config = dict(
    hidden_act='swiglu',
    rope_fraction=1.0,
    bias='none',
    lr_head=0.0174,
    decay_fraction=0.486,
    decay_shape='linear',
    max_steps=6904,
)
MLP neurons of a small language model. Each row is named by its layer, matrix (gate and up: input weights; down: output weights) and neuron, and shows model dimensions 80-175. Each number is 128 + 24 x the weight over its row's rms, rounded and kept within 0 to 255. A neuron's up and down rows have the sign that makes its largest values positive.
Before each neuron's rows, "fires on" lists the tokens most often at its 100 highest values on Wikipedia text that the model never trained on.

fires on: "',", "9", ").", "rit"
L4.gate306 [ 99 117 155 120 103 112 145 120 117 170 102 117 128 129 148 135  99 122 141 135 129 122 119 117 113 164 148 109 142 111 128 100 105 102 148 110 147 127 132 157 108  60 166 141  91 125 121 114 102 124 156  99 133 137 151 118 152 124  76 127 120 122  79 111  85 142 125 167 101 172 167 168 125 132 106 148 109 121 131 155 135  96 137 144 111 122 130 144 134 114  98 113 115 116 126 119]
L4.up306 [ 94 104 137  86 169 122 140 153 142 163 167 122 109 138  97 134 141  95  91 123 148 119 142 124 119 133 129 166 139 116 125 109 101 117 161  91 134 168 112 163  98 100 152 151  76 114 153 128 121 148 140 122 130 126 152 117  96 131 131 138 165  96  95 130 157 136 130 175 142 154 122 111 115 102  90 102 102  85  97 146 109 100 154  72  99 142 140 158 144 109 106 152 129  88 115 118]
L4.down306 [ 70 126 131 100 113 142 111 130 139 165 121 112  87 153 121 120 142 124  91 126 139 167 106 127  87 147 137  92 123 148 134 129 104 133 167 172 108 142 137  99 135 131 115 143 144 124 170 158 109 108 155 122 151 111 101 148 120 129  98 135 107 115 138 134 145 103 139 103 110  96 152 139 108  82 160 113 143 163 141 104 151 132 107 138 116 144 127 170  81 129 141 149 135 122 110 135]

fires on: "on", "or", "os", "all", "es", "l"
L6.gate379 [ 97 128 171  91 124 122  96 132 145  90 127 155 141 123 130 114 111 155  97 146 112 175 135 124 150 117 136 121  96 122 101 191  90 111 109 157  85 139 129 153 139 111 102 122  91 134  70  75 171 141 158 124 156 118 110 124 127 131 119  84 140 116 115  85 119 151 138 108 119 151 129 113 173 145 140 130 166  88 121 144 125 139 128 185 131 128 151 136 151 112 103 143 110 120  98 114]
L6.up379 [ 74 142 168 166  98 146  99 118  89  82 107  74 148 163 121 150 135 158 139 163 115 136 116  86 107 140 124  95 133 158 153 112 120 104 104 178 145 114 120 154 110 160 160 106 133 100  97 145 130 163 149 105 146 110 129 130 115 103 144 113 118 128 127 116 140 130 139 123  90  97 141 133 142 147 183 115 111 130 104 105 131 109 127  56 102 142 109 134 109 127 136 132 101 188 148 116]
L6.down379 [117 112 140 140 135 135 100 112 139 105 131 108  87 131 139 146 124 126 118 124 123 147 142  71 135 143 127 135 119 100 118 119 138 138 132 100 127 119 166 129 110 155 110 146 138 172 119 146 146 134 128 105 130 131 149 105 152 138 140 111  93 105 125 136  90 143 157 161 162 166 122  97  98 118 130 112 202 122 168  86 122 135 107 139 124 113 183 105 105 122  83 149 165 130 117 130]

fires on: " became", "ated", "i", " chart", "m", "▲"
L2.gate86 [123 117  93 154 130  91 105  93 134  79 123 111 164 132 152 118 131 157 167 104 141 135  95 141 105 144 156  90 128 146 106  91 105 158 153 122 113 148 111 105 158 146 114 123  99 149 124  82 104 138 112 117 132 103 160 128 171 136 148 138 147 107 152 118 110 148 160 161 132 162 122 154 135  72 152 119 168 177 145 149 148 153 121 105 119 140 118 138 131 158 139 140 153 119 135 146]
L2.up86 [124  96 122 164 138  91 150 136 173 127 120 100 102 130 175 143 163 136 143  93 161 101  95 139 133 142 161  79  97 103 111 166 119 139 118  96 131 106 116 142 143 135  58 126 104 151 138 103 118 116 105 117 118  94 165 115 173 138 135  99 136  88 140 117 165 150 134 114 105 176 143 148  93 104 136 135 142 120 137 106 132 105 137 142 130 103 110 123 137 145 134 156 132 157 162 131]
L2.down86 [122 128 173  95 164 157 124 143 110 145 142 123 125 165 112 110 115 139  76 127 100 130 142 110 151 125 120 155 133  85 115 125 169 117  99 110 129  97 145 162  72 131 141 117 166  93 135 185 129 120 141 121 125 155 107 142  64 117 133 123 146 121 112 124 150 127 137  91 138 102 104  99  82 162 115 132  84 104  99 112 129 102 117 156 160 124 150 153 138 118 115 127  93 113 144 127]

fires on: "a", "|---|---|---|---|", " at", " just", " Score", "ober"
L5.gate377 [132 113 166 126 161 117  88 129 116 153 135 103 103 178 172 121 132 155 109 163 152 118 168  75 136 119 111 133 151 135 137 163 119 115 119 166 106 131  95 114 128 136  99 171 109 147  88  99 144  75 117  70 143 125  67 118 173 147 119 132 113 142 143 117 123 155  88 131 105 138 118 128 104 127 109 143 117  94 148 139 135 165 159 141 130 154 126  75 131 138 144 120 147 127  98 169]
L5.up377 [138 109 162 107 147 112 121 140  95 129 119 173  68 120 131 124 138  99  99 106 143 131 113 118 156  76 140 141 102 122 133 160 139 137  87 139 144 101 130 151 131 141 118 140 122 157  75 120 163 176 121 114  69 108 148 160 159 166  99 127 144 145 152 115 123 148 133  85 116  88 119 106  99 108  76 139 108 116 155 102 122 143 133 110 129 114 132 122 141 146  97 105 118 125 156 147]
L5.down377 [103 150 102 134 105 134 193 165 125 120 111 125 113 110  68 128 139  79  99 125 124 146 124 122 108 113 109 170 113 121 137 101 148 130 123 101 129  97 144 126 124 126 133 111 147 101 106 150 131 134 110 190 104 139 159 124 129 133 138 140 151 126 139 115 121 112 137 104 130 123 163 132 151 130 139 144 109 135  93 119 117  96  89 110 122 142 157 170  97 115 144 123 105 141 160 110]

fires on: ":", "0", " by", "3", "4", "7"
L5.gate94 [167 110 142 156  94 133 124 138 141 167 148 113 175 145 146 116 112 115  76 108  77 108 130 117  81 122 103 114 140 111 120 103 105 147 116 123 121 130 112 148  87 145 162 137 166 180 139  95  79 114 119 151 136 127  97 129  81 151 131 120 135  93 161 151 130 131 106 117 152 159 134 165 132 148 107 139 125 118 114 103 152 145 111 161 166 137 181 112 150 154 146 128 135 157 122  65]
L5.up94 [126 134 118 172 116 123 134 168 157 109 125 104 143 165  91 129 120 149  98 156 112 125 132  93 121 131 109 141 123 120 142 118 124 159 130 137 147 139  94  93 143 120  91 108 113 128 107 108  86 121 109 122 145 106 126 118 135 155 101 118 132 106 127 131  96 186 109 152 115 132 193 178 149 146 154 185 145 135 117 136 101 160 164 164  97 109 154 128  85 160 126  83 138 136 104 112]
L5.down94 [118 158  77 124 143 141  93 118 169 147 155 145 147 132 136 101 122 130 140 165  82  98 144 129 125 104 136 120 101  99  79  94 115 132 132 140 115 159 107  98 151 133 146 106 131 149 146 126 142 113 115 103 163 136  94 138  90 157 128 160 120  83 130 126 130 129 119 140 143 148 157 108 123 162 143 128 152 124  88 131 134 124 119 131 135 146 142 151 144 150 152 145 147 150  99 125]

fires on: " to", " and", " ", ",", " or"
L8.gate106 [102 170 157 145 147 145  88 126  88 106 172 126  99 125 120 152 115 117  69 158  89 144 160 138 120 130 135 148 191 128 127 121 137 106 161 154 154 111  83 121 120 169 139 170 125 124  96  74 160  87  97 116 149 135 146 102 144 129 138 132 145 134 132 130 109 161 123 109 109  94 128 111 153 119 114 153 135 106 120 156 108 130 157  96 132 123 108 131 124 130 145 105 152 137 124 148]
L8.up106 [145 108 171 137 132 113 126 151 125 122 140  80 153 141 137 131 119 129 120 110 103 112 117 147 127 120  87 171 130  85 172 161  98 178 146 140 118  99  65 165 114 158 153 132  96 167 140 140 127 131 109 154 169 106 167 167 141 119 164  96 134 165 169 148  98 142 139 105 114 109 115 166 115 150 138 128 127 109 113 161 111 132 143  85 141 120  96 136 132 123 120 105  69 113 103 133]
L8.down106 [148 117 132 168 158 133 116 153 164 123 144 158 120 146  96 162 108  89 145 105 161  80 120 136 126 149 102 133 117 144 172 131 139 118 144 100 163  94 132 133 167 105 130 120 127 116 107 138 138 139 119 118 147 118 160 137 134 158 157 123 146 121 137 129 151 136 145  61 162 131 128 138 122 113 101  75 146 150 116 164 130 110 165 128 120  96  97 119 104 159 138 115 138 103 132 149]

fires on: "ith", "and", "est", "es", "un", "ess"
L2.gate100 [ 96 125 130 149 110 129  92 129 102  92 155 120 111  83 142 118 140 170 126 131  99 136 108 152 113 145 110 188 132 139  87 124  72 133 113 123 126 141 109 139 154 110 148 146 115 110 125 157 158 115 128  94 103 147 115  77 113 120 121 102  98 155 131 107 139 120 149 134 129 175 136 146 140 141 161 102 128 152 143 110 135 130 144  83 112 144 154 175 193  86 160 102  95 118 128 154]
L2.up100 [135 145 131 131 190  90 133 114 127 119 156 138 110 159 123 107 149 140 190 183 117 125 147  65 122 107 114 125 112 118 142 119 157 125 169 106 189 138 135 103 137  96 112 125 101 159 130 199 117 126 131 118 138 138 140 178 109 129 121 109 133 100 149 134  95 130 183 148 144 105 139 106 146 140 142 127 138 152 135 141 109 109 138  91  85 165  83 139 111 133 160 141 143 110 168 135]
L2.down100 [109 163 134 139 119 186 121  98 123 110 131 115 154 134 131 117 111  93 144 125 130 144 154 108 110 103 134 125 119 163 125 130 131  91  96  92 163 134 148 119 156 129 141 131 101 129 117  61 153 114 145 152 100 113 118 133 120 105 126 116 127 112 123 187 124 120 160 150 122 136 139 143 133 162 133 106 142 117  87 133 129 141 126 157  98 170 124 113 160 149 179 149 145 103 101  89]

fires on: "om", "r", "oc", "(", "com", "ol"
L4.gate50 [107 135 116 134 135 108 124 147 211  97 141  82 138 179 121 145 115 155 141 113 114 117 105 160 111 137 140 115 107 115 115  99 105 170 167 101 134 147 144 163 135 148  99 170  91  96 116 113 128  84 144 116 164 135 154 113 124 138 106  73 116  90 151 163 147 145  85 115 149 130 154 170 148 135 103 166 140 150 131 125 120 107 113 126 127 144 140 111  91 104 136 110 127 105 105 148]
L4.up50 [128 110 127 149 110 109 152 110 126 140 140 142 142  96 128 144 141 136 161  85 141 145 139 138 149 118 100 137 114 162 158 103 153 134 103 138 142 115 134 149 150 102 145 131 162 105 154 142 139 167 140 110 117 114 166 138 155 138 152  97 142 136  88 134 105 114  77 180 148 170 134 118 138 119 121 158 153 117 152 137 110 168 115 129 158 135 115 108 100 137 107 106 126  75 134 108]
L4.down50 [129 118 125 121 115 165 153 150 113 115 108 128 118 145 117 158 135  80 175 105 115  87 129  93 162 126 125 181 163 124 114 121 128 111  81 136 117 109 127 135 143 103 129 160 189 121 103 157 158 134 115 125 116 153 138 116 110 137 122  82 105  83 126 143 149 134 123 118 145 124 155 133 105 105 123 103 159 128 134 139 120 173 185  88 113 132 118 172 117  61  96 116 150 110 113 107]

fires on: "3", "y", "ch", ").", "9", "0"
L4.gate43 [118 114 147 124 117 135 160  99 156 161 145 182 149 121 121 124 112 111 133  94 123 110 110 107 145 138 110 180 120 102 113 103  86 124 160 128  83 141 131 130 119 130 175 107 133 121 141  96  89 134 145 118 136  84 122 151 143 105 155 147 166 120  69 128 110 105 107 122 133 106 122  88 127 170 141 134 144 138 111 137 113 107 108 110 126 153 146 123 102 119 111 131 162 134 122  98]
L4.up43 [114 147 130 132 139 177 151 124 122 122 143  93  82 123  97 109 143  96 143 151  98 102 111 139 116 101 127 143 119 111 122 130 126 107 101 116 146 166 117 146 119 101 108 155 136 163 101 150 103 151 125  87 101 156 162 123 131 107 110 151 157 135 106 119 122 144 138 203 106 127 181 127  92 118  73 169 161 101 118 145 140 130 123 117 161  91 132 131 107 169 165 100  90  86 106 124]
L4.down43 [129 153 130 107  83 100 147 130 157 107 141 144 148 138 136 127 158 141 123 113 151 131 157 119 148 143 154 140 120 148 139  75 111 136 123 126 105 124 128 109  75 122 144  92 107  84 117 136 113 144 132 140 133  67  92 124 126 163 124 133 110 105 178 108 117 134 142  90 118  77  88  98 178 136 169 109 112 133 129 131 119 114 124 110 147 149 127 138 161 138 126 150 121 170 127 122]

fires on: " and", " (", ","
L8.gate260 [128  96 138 107 172 135 149 143 153 151 112 126 125 126  98  98 104 168 151 108 137 171 144 113 110 116 132 111 123 131 137  88 103 155 120  94 136 162 165 114 133 130  57 133 142 121 136 112 129 128 143 160 156 125 131 121 133 116 112 104 175 111 121 107 137 143 160 117  95 118 130 146 112  96 157 152 145 137 157 147  98  97 115 138 142 138 139  74 111 174  91 139  87 146 129 175]
L8.up260 [150 145 139 125 113 110 145 130 146 157 123 171 163 165 143 153 154 139 143  78 141  64 179 160 119 128 119 169 124 154 141 134 109 130 111 128 122 124 101 123 119 160 111 148 112 108 116 139 139 101 126 109 170 146 190 143 141 162 147 150 116  68 119 171  96 120 119 142  95 129 124 122 152 156 107 103 125 139 144 161 151 134 101 136 173 148 151 144 161 133 130 137  96 184  94 158]
L8.down260 [123 113 140 147  95 150 134  96 167  94 182 162 149 155 106 126 112 119 132 142 135 140 102 139 106 177 123 134 133 125 121 104 120 117 129 145 130 140 124 154 132 139 120  99 161 146 121 136 145 172 172 111 169 118 119 115 124 139 123 110  94 122 139 120 118 179 156 104 146  96 124 167 113 161 125 166 111  95 137 153 129 142 155  59 121 135 139  92 139 144 120  69 117 124  70 172]

fires on: " and", ","
L8.gate332 [162 111  90 114  99 139  93 160 133  84 148 146 123 147 115 148  93 139 126 101  85 159 130 111 104 142 129 104 169 136 137 113  86 154 130 132 155  96 133 110 147 116 119 176  94 138 125  84  91 127 106 168 130 119 108 157 162 152 118 104 133 143 108 164 136 198 131  94 118 156 148 152 172 137 156 103 139 134 148 115 101 143 111 151 128 148 118 157 119 143 148 110 156 131 102 168]
L8.up332 [126 136  98 124 140 132  89 137 111  97 118 144 112 120 147 152 139 116 155 151 121 177 159 135 168 165 123 121 100 140 140 123 126 100 156 186 162  72 145 140 123 184 104  92 151 149 127 115 128  80 115 131 131  87 115 137 103 122 136 108 148 170 141 108 126 140 113 134 145 120 143 106 190 153 137  92 155 146 121 140 142 130 112 124 123 130 132 115 138 116 109 144 127 146 114 167]
L8.down332 [141 137  98 177 126 130 113 128 130 139  89  83 124 134 102  61  95 139 115 120 141 126 144 135  94 132 147 170 116 145 122 106  97 188  66 113 139 107 151 167 150 102 164 149 115  93 107 153 119 144 108 138 107  99 138 112 179 103  95 146 111 124 137 124 145 113 129  98 152 149 146 112 177 155 150 136 159 134 138 153 103  99 103 142 107 141 131 134  82 134 122  94  78 105 121 108]

fires on: "il", "i", "ile", "m", "ass", "err"
L2.gate56 [122 134 162 153  87  96 137 127 147  90 115 100 125 180 151 131 140 159 122  89 121 141 102  95  96 129  91 125 154  95  94 127 108 102 168 162 147 134 125 151 129 132 118 120 117 147 128 116 108  97 120 110 107  83 109 141 160 129 187 136 151 123 145  88 100 159 164  87  95 144 169 168 121  76 120 147 144 134 141 129 150 147  91 127 155 131 120 190 154 121 104 161 123 143 154 139]
L2.up56 [141 152 159 126 119  97 140 137 116 130 146 163 113 164 166 129 120 121 135 105 148 172 132 157 152  87 114 138 119 175 124 150 134  92 108 159 119 108 141 213 118 148 127 137 130  90 136 112 115 155  95 176  68  89 119 115 162 177  84 130 175 112 118 111 160 148 134 100 124 174 138 158 133  87 145 162 123 114 113 137 132 138 119 141 117 164 136 118 130 130 164 159 158 155 117 150]
L2.down56 [139 132 150  96 128 117 124 124 142 173 121 165 170  93  95 137 126 122 103 125 105 116 161 140 148  90 146 127 135 156  92 121 130 143  97  79 114 137 106 121 122 111 156 105 121 153 143 175 132 131  92 125 151 181 117 110 103 107  87 114 106 133 151 142 121 112 123 145 136 108 100 128 117 115 172 117 106 151 129 152 119 117 144 141 144 114 121  65  79 124 185 120 125 126 105 179]

fires on: " of", " and", " or", " "
L8.gate77 [151  85 121 139 143 124 131 120 128 146 107 174 130 138 113  90 119 145 130 172  83 152  94 125 113 145 131 140 147 119 128 157 152 165 215 154 152 109 112 160 111 104 136 156 118 145  92  97 163 132 163 109 123 125 112  93 150 134 162  75  88 136 168 160  90 139 110 125  94 104 147 115 133 141 131 158 124 104 131 130 130 157 111 124 125 126 122 128 122 115 144  94 147 134 126 172]
L8.up77 [130 125 119 155 130 120 124 117 145 139 147 107  99 120 122 107 128 167 120 155 133  96 141  80 139 120 147 128 135  71 145 112  75 141 112 115 127 132 153 153 153 122 107 164 148 117 124  78  98 129  99 139 137 106 123 115 142 176 111 113 143 117 173 129 113 151 104 133  93 144 114 134 127 102 147 136 147 101  95 123 112 126 112 117  88 108  95 175 137 133 166 120 144 130 120 149]
L8.down77 [165 125 143 124  85 109 108 141 154 134 111 137 139 138 132 103 146 147 144 125 166 110 110 187  98 109 135 107 123 172 133 108  82 107 111 126 156 150 139 105 148 178 117 146  86  98 152 132  67  88 130 133 132 128 119 187  72 104 189 144 121 110 133 122 173 142 136 112 152 151 103 109 115 126 139 126 173 119 143 165 155 123 128 112  90 153  88 143 146 142 132 121 121 122 106 176]

fires on: " the", "|", " Th", "il", "ain", " as"
L6.gate83 [140 130 126 141  56 144  98 141 132 129 148 124 129 149  95 177 112 100 109 124 137 147 134 129  96 126 135 144 114 127 108 131 151  98 144 126 110 145 161 149 134  94 126 132  99 151 128  76 138  78 152 104  96 123 104  85  89 143 119 104 127  94 139 120 120 112 113 112 122 176 131 193 187 157 108 158 130 131 148 119 131 148 137 165 129 132 139 163  98 115 140 117 124 120 140 134]
L6.up83 [105  90 131 155 125 101  92 170 116 149  99 161 121 147 112 142 137 175 113  92 150 138 102 121 104 152 136 137 142  79 112 122 144 131 135  97 113 141 113 100 129 135 102 152 158  84 100 102 125 102  90 144 166 176 132 132 132 161 151 127 110 105 118 112 140 157 105 156  92 139 138 129 108 163 127 144 159  99 162 126  76 114 126 124 155 107 111  92 146 129 117 123  85 164 131 144]
L6.down83 [119 129 122  91 128 148 146 141 121  77 130 104 123 100 146 157 106 103 171 129 159 140 149 129 113 166 114 141 159 149 110 122 154 122  95 149 170 141 149 128 119 151 127  84 152 125 133 154 171 123 137 136 146 110 121 118 116 125 167 172 129 134 148 138 151 124 151 139 171 142 141 123  85 130 104 132 121 123 133 130 114 154 127 145  92 150 135 117  97 156 166 134 139 110 157 115]

fires on: "–", "i", "ri", "ors", "eb"
L6.gate41 [134 130 136 113 139 106 160 152 156 117 114 137  98 125 138 120 101 114 152 150 113 156  95 131 100 180 127 105 129 150 134 140  74 163 138  74 131 114  71 159  84 143 117 142 151 150 118 176 109 156 175 143 113 145 144 162 137 103 111  85 169 135  89 126  98 137 175 128  99 136 171 134 137  96  94 161 119 134 129 152 194 115 105  88 145 103 140 164 118 114 131 121 173 115 148 180]
L6.up41 [109  94 125 125  99 176 116 140 119 123 161 139 120 190 149 125 146 104 123  79 123  92 124 147 109 155 143 100 123 126 139  96 140 147 107 136 160 156 139 100 102 136 146 103 155 119 161 126 114 102 127 115 108 121 160  98 104 117 122 129 135 153 138 185 128 151 151  73 147 151 175 147 138  87 138 136 124 152 182 126 154 146 117  77 115 133 162 153 128 125 112 144 109 147 120 156]
L6.down41 [128 124 142 121 124 124 136 164 127 145 106 115  84 101 163 102 106 141 144 132 153 136 146  99 169 142 132 123 106 122 138 105 162 124 137 129 173 148 164 112 106 121  90 113 140 178 115 159 107 133 102 130 129 160  99 124 120  92 142  76  98 110 145 138 115 145 114 147 123 103 129 103 113 125 120 105 139 148 175 135 102 126 169 128 120 109  87 128 129 127 144 115 124 110 150 177]

fires on: ",", "In", "A"
L10.gate198 [108  80 113 131 151  93 110 126 152 162 132  62 120 156 123 110 105 187 136 164 136 142 119 118 121 132 168  94 163  59 117 122 128 133 140 136 108 124 119 109 136  95 148 126  98 115 137 102 134 146 152 134 139 120 112  75 113 126 129 133 153  88 125 145 113 152 133  86 142 140 129 151 159 118 148 147 124 168 122 166 156 136 100 129 114 166 133 125 130 102 122 146  92 124  91 163]
L10.up198 [143 133 111 125 140  81 117 140 113 132  88 153 120 136 144 145 147 163 139 127 149 121 115  96 132 115  66 149 153  93  92 132 146 134 121 139 187 118 126 129 175 141 170 118 140 135  90 103 141 146 118  85 134 142 120 171 134 131 152 132 181  91  62 166 115 115 115 110 107 128 123 148 135 113 169 133 172 166 122 142 144 117 138 141 151 130 111 106 142 142 113 149 149 157  96 124]
L10.down198 [114 119 143 152 108  96 125 138 125 121 117 117 112 133 133 176 100 112 115 123 162 168 133 133 138 128 137 142 115 196 144  92 135 134 148 137 135 132 118 133 204  97 136  97 113 113 106 136 161 150 172  90 144 126 129 164 118 143 117 154 133 162 114 114 133 130 109 196 139 117 110 133 141 123 144 112 124 126 132 102 151 113 171 120 132 107 137  93 131  93 148 121 124 137 105 150]

fires on: "ro", "ig", "i", "m", "ri", "v"
L5.gate277 [ 80 158 111 129 151  94 113  91 143 129 112 125 128  98 185 115 117 144 147 118 151 117 100 128 165 143 161  81 131 159 140 119 108 160 181 149  73 123 135 134  86 117 124 145 123 118 118 120 121 105 193 130 121 107 119 126 171  86 137 141 144 128  95 131 114 111 136 122 105 149  90 113 141 118  93 157 132 149 138 174 189 165 106 149 132 158 141  97 145  71 150 144 126 120  86 117]
L5.up277 [124 145  87 144 137  85 158 127 129  92 117 122 132 149 186 133 126 123 124 121 135 171  92 129 142 117 143 118 112 188 133 122 120 189 122 139 146 105 182 116 132 144 113 133 125 145 141 143 134 176 135 141 121  82 142 139 146  68 108 150 145 152 111 162 107 133 145  79 122 144  93 151 126 145 159 106 133 185 130 125 165 140  99 111  99 163 141 153 130 101 141 139 123 119  99 119]
L5.down277 [149 104 123 166  86 118 161 159 115 109 106 139 137 176 117 110 143 121  86 114 163 118 126 123 152 119 100 187  98 127 143 120 115 151 109  96 118 101 134 134 151 148 143 119 100 140  93 108  73 168  75 159 130 133 125 147 112 133 123 127 136 116 140  96 148 125 126 123 111 110 143 131  96 104 107 125 121 129 100 126  53 134 129 118  91 140  64 149 102 174 146 157 147 128 128 134]

fires on: "in", "on", "i", "es", "s"
L4.gate321 [128 137 125 112 109 104 127 138 127 104 179 136 112 151 176  84 138 135 136 117 160 144  93 141 100 152 134 118 149 121 119 144 117 123 111 138 132  88 119 116 123  99  96 142 114 113 123 142 197 128 101 148 139 144  95 112 156 149 130 141 114  90  92  95 127 182 103 100 137  89 131 143  99 129 121 117  98 133 137 143 121 158 120 143 108 118 176  84 102 101 119 132 170 149 140 130]
L4.up321 [170 176 150 151 140 129 106 118 138 180 128  99 114 134 133  90 127 115 102 111 108 149 106 100 121 148 143  88 113 153 111 109 133  88 124 123 139 132 166 152 155  95 102 160 132 139 133 103 128 119 153  73 156 106 118 127 120 127 128 103 150 120 147 119 141 167 135 118  76 163 174 143 164 107 147 147 150 108 117 114 110 144 128 138 147 149 137 122  87 126 115  81 155 151 130 146]
L4.down321 [117 140 154 159 150 155 136 136 162  86 187 148 115 157 166 156 111 169  87 141 113 126 102 100 135  96 128 103 117 114 112 140  68 127 143 115 125 136 161 137  79 189 125 125 123 172 106 137 153 144 125 122 152 142 132 110 157 147 170 127 101  75  85 117  87 101 110 115 133 129 138 183  89 151 122 149 130 132 131 157 156 119 143 127 150 113 148 133 140 125 114 133 187 130 137 133]

fires on: ",", " and", "s"
L8.gate261 [116 105 137 130 100 151  94 152 161 112 136 134 118 148 121 131 100 148 156 125 141 129 163 133 117 128 172 162 160 123 120  93  88 175 118  76 104 152 101 108 101 132  93 153 105 128 120 128 124  84 140 182 127 168 133 112 105 161 111 108 142  99 139 181 137 138 109 102  94 120 115 155 136 132 142 118 154 154 125 157 103 115 144 150 120 154 148 125 119 104 134 151 117 136  92 114]
L8.up261 [142 132 117 100 144 145 132 195 141 112 129 160 118 136 113 106 150 160 123 111  94 139 106 122 114 116 128 130 150 112 146 134  85 148  82 119 128 133 126 118 125 168 144 117 140 119 134 111 122 117 118 178 155 148 138 148 138 155 156 133 144 101  91 179  99 154 114 146 137 125 108 143  65 146 167 157 166 126 109 165 118 100 148 163 142 159 139 109 137 141 134  98 150 143 107 127]
L8.down261 [126 160 111 105 156 141  80 155 113 136 114 122 118 135 162 141 100  91  85 133 135 126 162  94 112 156 151 118 134  82 157 131 133 135 142 141 159 130 127 122 160 175 123 141 171 152  59  94 134 142  83  98 135 144  65 144 131 150 158 124 144 129 142 107 146 125 159 168 117 165 161 133 135 129 110 129 130 132 133 112 163 101 121  91 157 151 120 105 126 136 153 120 115 146  84 141]

fires on: ";", " ", "os", " and", "\n", "—"
L5.gate354 [120 148 108 125 169  66 136 102 132 153 153 116 108 142 158 151 123 116 176 157 100 131 168 142  97 137 138 102 180 123  90 115 109 121 163 137 170 159 123 138 125 141 102 143 135 144 103 133 142  87 187 156 158 123 109  91 147 113 132 120 119 110 134 136 128 149 144 129 150 113 110 160 172 107 122 113 120 107 176 136 150 106 126 103  83 174 140 173 121 157 130 120 148 149 129 125]
L5.up354 [149  92 165  95 123  90 128 119 120  93 160 129 179 156 100 135 110  98 170 140 101 135 135 126 122 130 176  76 113 121 108 159 132 160 140 175 198 141 111  96 115 128 105 121 120 116 141 160 145 128 120 140 119 115 149 139 115  96 154  84 111 104 108 124 126 122 142  75 145 127  66 147  87 152 130 140 108 149 143 159 110 115 129 160 130 147 165 173 150 122 125 187 116 147 104 124]
L5.down354 [126 144  99 137 141 117 132 148 152 147 157 135 129 142 122 153 153 113 148 104 107 105 120 142 145  82 129 128 168 186 157 137 147 135 149 113 135 128 118 115 139 155 114 141  80 101  91 125 138 142 128 119 128 102 138 160 141  93 125 104 133 132 139 129 146 127 113 121 130 138 177 155 115 121 117  77 129 131 119 107 133  97 132 126 108 118 112 136 127 119 115  96 142 135 122  67]

fires on: " he", ",", " his", " her", " she", " him"
L6.gate43 [154  83  85 150 126 157  78 164 149 153 120 168 116 138 126 124 153 127 143 145 147 108 149 134 150 122 131 147  88 104 141 136 115 127 100 126 115 170 130  87 136 138 113  99 100 146 126 100 140 124 124 138 122 142 126 122 107 123 106 121 126  58 142 138 156 117 144 106 119 102 126 131 136 146  87 143 131 118  60 122 152 128 104 129 110 183 176 130  81 110 122 170 168 141 151  93]
L6.up43 [152  92  75 154 115 127 101  60 102 129 146 112 112 159 141  93 123 196 166 142  97 106 145 117 115 130 134 126 143  75 112 125 116  95 124 133 133 131 148 105 128 145 121 116 108 146 127 124 127 118  98 121 151 120  95 102 156 101 186 126 124  98  96 116 159 138 113 118 111 122  97 180 109 111 133 163 144 149 115 102 129 172 138 104 109 137 101  95 143 122 117 116 167 161 108 136]
L6.down43 [147 126 168 117 155  87 155 145 141  96 151 163 105 100 104 127 133  74 109 114 100 157 148 138 100 122 153 126  92 172 135 135 126 121 135 116 148 146 118 150 127 156 112  94 165 138 115 109 130 171 164 114 127 129 148 145 112 155 110 132 159 156 126 117  79 124 142 134 127 126 148 101 142 124 129 118 112 134  94 136 119 122  93 160 136 113 148 143 121 125 158 142 106 119 135 127]

fires on: " her", "C", " Chart", " inc", " his", "ed"
L6.gate121 [126 100 109 174 116 116 110 137 168 159 113 154 109 164 117 123 120 127  66 157 106 132 106 141  92 135 139 141 161 176 118 170 158 155 118 145 106 123 114 156 120 126  68 135 137 144 151 123 111 106 134 131 127 160 105 115 106 122 106 152 111 112 133 155 144 141 149 110 106 103 114  80 172 170  97 119 151 141  76 122 162 150 165 155 104 116 146 142  98 131 129 147 131 166 133 103]
L6.up121 [109  94  85 165 134 135 103 119 169 149 137 112 124 101 162 154 112 167 146 120  87 142 174 139  77 136 141 184 137 100 150 142  94 137 115 143 116 148 109 186 123 103 165 101 140 128 145 124 133 140 151 162 126 119  90 140 119 115 117 153 136 143 134 135 158 135 128 144 137 112 172 145 123 115 156 102 121 107 152 129 172 130 136  89  96 156  81 121 137 143  82 148 150 154 161 109]
L6.down121 [140 159 126 168  87 119 100 101 168 126 137 164 101 122  60 127 121 188 125 131 122 149 115 128 133 123 136 111 162 118 126 127 135 136 131  79 120 121 122 133 132 174  83 146 145 116 184 126  78 117 117 122 125 144 165 155 105 122 116 165 161  81 130 169 136 147 128 109 101 159 134  98 145 143 122 151 178 143 127 133 112 118 129 137 131 159 104 146 184 113 106  74 122 160 103 122]